{
  "activation": "geglu",
  "bias": "none",
  "init": "normal",
  "init_std_qkv": 0.0635,
  "lr_head": 0.0108,
  "warmup_steps": 503,
  "final_lr_fraction": 0.0,
  "batch_tokens": 65536,
  "seq_len": 1024,
  "train_tokens": 544900000
}
MLP neurons of a small language model. Each row is named by its layer, matrix (gate and up: input weights; down: output weights) and neuron, and shows model dimensions 0-127. Each number is 128 + 24 x the weight over its row's rms, rounded and kept within 0 to 255. Numbers have three digits each. A neuron's up and down rows have the sign that makes its largest values positive.
Before each neuron's rows is what it responds to, as a language model described it from the Wikipedia text at the highest values.

The lowercase word the mid-sentence, after verbs, prepositions or commas, starting a noun phrase, as in entered the, sold the, in the.
L2.gate224:088090156154109151131092101118124115103139102145109119081096169151108159113130146113109104103125137101127135119109121158103104113153118152138098123125162132147134138083137145128103129159155147098109141118080121140158148145155107134132161111101100154128108157171151113125104141088112176102124106149122161141103110124142126124123119124137164109144119088121090111113116130106123141132136
L2.up224:136135120121167121134166123129128060120121163125088113139153114152111109107137153123117134123135142097145139129099116120157141115163118160154121152092151134103112150161127105080095106138114135108106162105113113117148131140115099131132081158134140101145145097121160156155138122147130128170148097134102093090090140137142100120097106136122140192109120122124136166127116137105146142133155
L2.down224:105114145127113120150116125127130166132136123143156165108108134098133163163157096090144131134114136186106164140153137124087099158081138109112128110191119146131142110113161125141148154112135111130137119164153132139096119125133154132150159110129135125111072143142098114134112159115125135121132123126173172173154134109106130134164160131124127078156111112182155098129141120178105104106115

Word-piece tokens inside a word already begun, like par-am, l-ist, ex-ist, and first pieces right after a noun, like sh(ows), be(gan), comp(any).
L6.gate395:142121192112069125119106097124089149145147153146148147129142112158139136119138123123111085064110126123122135099120120133122178133100170177156145150104152124106142142114142148110112124125103114134080124137056178105137120089078146120125124135122090121131135132168133132141117099113130135102127116099185125121166149129102142135125146156118156163139082107114141094133068100092124128097129
L6.up395:136137083140112088136065114157120158104130125179168128122136165136138110159084114125110100128127093153178143135133143184167166153120118171127122103097093140095106099115142120149111169100127078136114098189133134123112099134111095150131117085135135195125129125112115112117145112144169085117110134108145129126134145115138140099125116164139118134123104079100120134180102143120130140111128
L6.down395:093126133118144138116159124113132097166122105143115118133116087112094083107131135146128137103125159134069115155115158126121133122105107148144139142121156142173127136162176144116155087106175090134114151073113135089109187145120151160119102123123097129125121133129160140138084133106117134100128126110152161173130128167123104141131139158126121137130138104136160050079132130109139137127087

Word pieces mid-word such as ion, um, ed, or the first letter of a split word (m-y, L-ake), plus "the" after verbs or prepositions.
L6.gate634:122127122145130150126098095133115139096166125098133115152143097137095135120159133107123152078116173105144159121083137149148149135132178120153109118118151201113150142113116091101119132110123165145158116110126125139135153135106109126154107158135111146111099104157156127147128103148108111107116132108121087107112105144111123159155112136102153134105103143172124134131186112156148113147112
L6.up634:133139142132169162144135102148100153132148144124124172132140136127092132111145123130175144152130161137127139128094147156092129152110139126124159113096112147122154111133136144131112130102105126155123100138121105177132130103134127144167130130126119072137138163111104117157089101096107122129136117118140115068153135099124100137149107147157146118111131124147143082117153125124083111153118
L6.down634:111103115124133063110175167160115154105115077174166134093170123133127153139141085100115120130137121100151107129162114128128152110131088121105176145129151116122091138146117134141141129121095127101111095100137160067134126142075145110135138094116119173121130095111151131123149153115150131112087166084136132161127128120143134163127145094133128140101140138111108134094111124139138156134136

Fires on the subject pronoun he or He after commas, where or sentence starts, on the closing pipe of table header rows, and on word-final pieces such as -ly, -ing, -ance.
L6.gate679:151146164117116174108121125144134129169155144156143154142159167117097110131103145086113130094089124166149070124139134182118154103140106155114184150089093113173108173108103137130132113148116129126125136154143143137164152107133142114147074107109156139127189141145137090122108092095137130136138124133154160102137085137160141171130159128106149116115134122130142106152096099110116085157106
L6.up679:116104154085098138136126140134092147081143110145104113084171137111152151106106158130152135108121134125163138144096163148138124117121107123129137142123085111126144170151144148125115061119174140141104130145107125127136118123137157137148108149104121101135158102097124139097109093111137132101136103087116117157157101118137128167161123184104126094130097097090119106170148100114128130142116
L6.down679:124104153142142108144145122107143123120142127140146128138144128144133136157145161144157107143123129109086154116153085099116135132116165136105107139163161123127116095137097080134115160115098131086112148107149115157105103118091112156100126123140100156124108184161134122110112115171137119163121160145133144090086163112110133085102132126156127169123147161143144134120110131124134179119121

Mostly "be" starting began/behind/being, or a preposition (in, on, to) right after a noun; also mid-name pieces (Rob-er-t), spaces before years.
L5.gate582:163140130096132138121129129182122132116124169126145113153084117133168081107134120114110132085124136100088151132108148167125095170153128169114136145137135139126132169121135168123159132124090129149075120112103121144150114150120075115155137129117142148163120081106139092075137142148159101113124140139131093081152132159152169086102118111140137123134129159110130145139105065129140134139134
L5.up582:150138117112108147107141139137133110179140126167119155130143155077147129127054156143116114152181116115118093131109102138154128139163149170166131102118103154182122135078115201158161126110134172111101097105138138137134123147093099084161099121181153126096131136157117160093115108088159137121163084151148076134101149151167128124120118128151120178154134117131110166135130098149136152128114
L5.down582:143154116133091131162071147115129119098126123107148101147090145169130154120143122147176148094152185135107120120132146164094131125086092157111154135140148128090153162112134077087090135116121127106118142143153123099139138117123154130078139146128135154135148130119174117132121132125134135119153180116142131104144085119150119097110114152077123116092120147110114169097088134140134104127167

Fires on short word-start pieces like sh, d, m, t, cl that begin a longer lowercase word, often after commas, as in sh|own, d|rums, m|ilitary.
L2.gate401:110119162102097136124104073127150135135121102130134090092169143142175177124095129126127155140124123126118091124148123122106140143155116141093151146117100161135187161108110102136118140122118122112125094118083145135106150149136142131132119107110130145129174109156090119105131102101124102154121130128127116094153109152137092162127146091091143098160114072094106135134101125068169116153109
L2.up401:143078131167142157135168143131113144123140134126149149125104124141112147147124131079108150150122144116121129101124125155150152156110115137083149145122109134136176134152143155073103128163109101143112086140126118184091151101126114080081149119142104151134130126153091152157117110107128092136123132089094164124160108141127135113123091117174090157152127045144161125143144142124127159133149
L2.down401:120139123081097138102081126121159110121103111133146126160174137129089096133128131190127107083119120117148149168117104110113109115144138133164107094146165129114072142138154115138104145100147142102102147135120128099115130155132147153177091092116111128138127150100163110137132137114157138085106068137110079082084149133118145137153139127079155112119114156125107080114127121136143108140129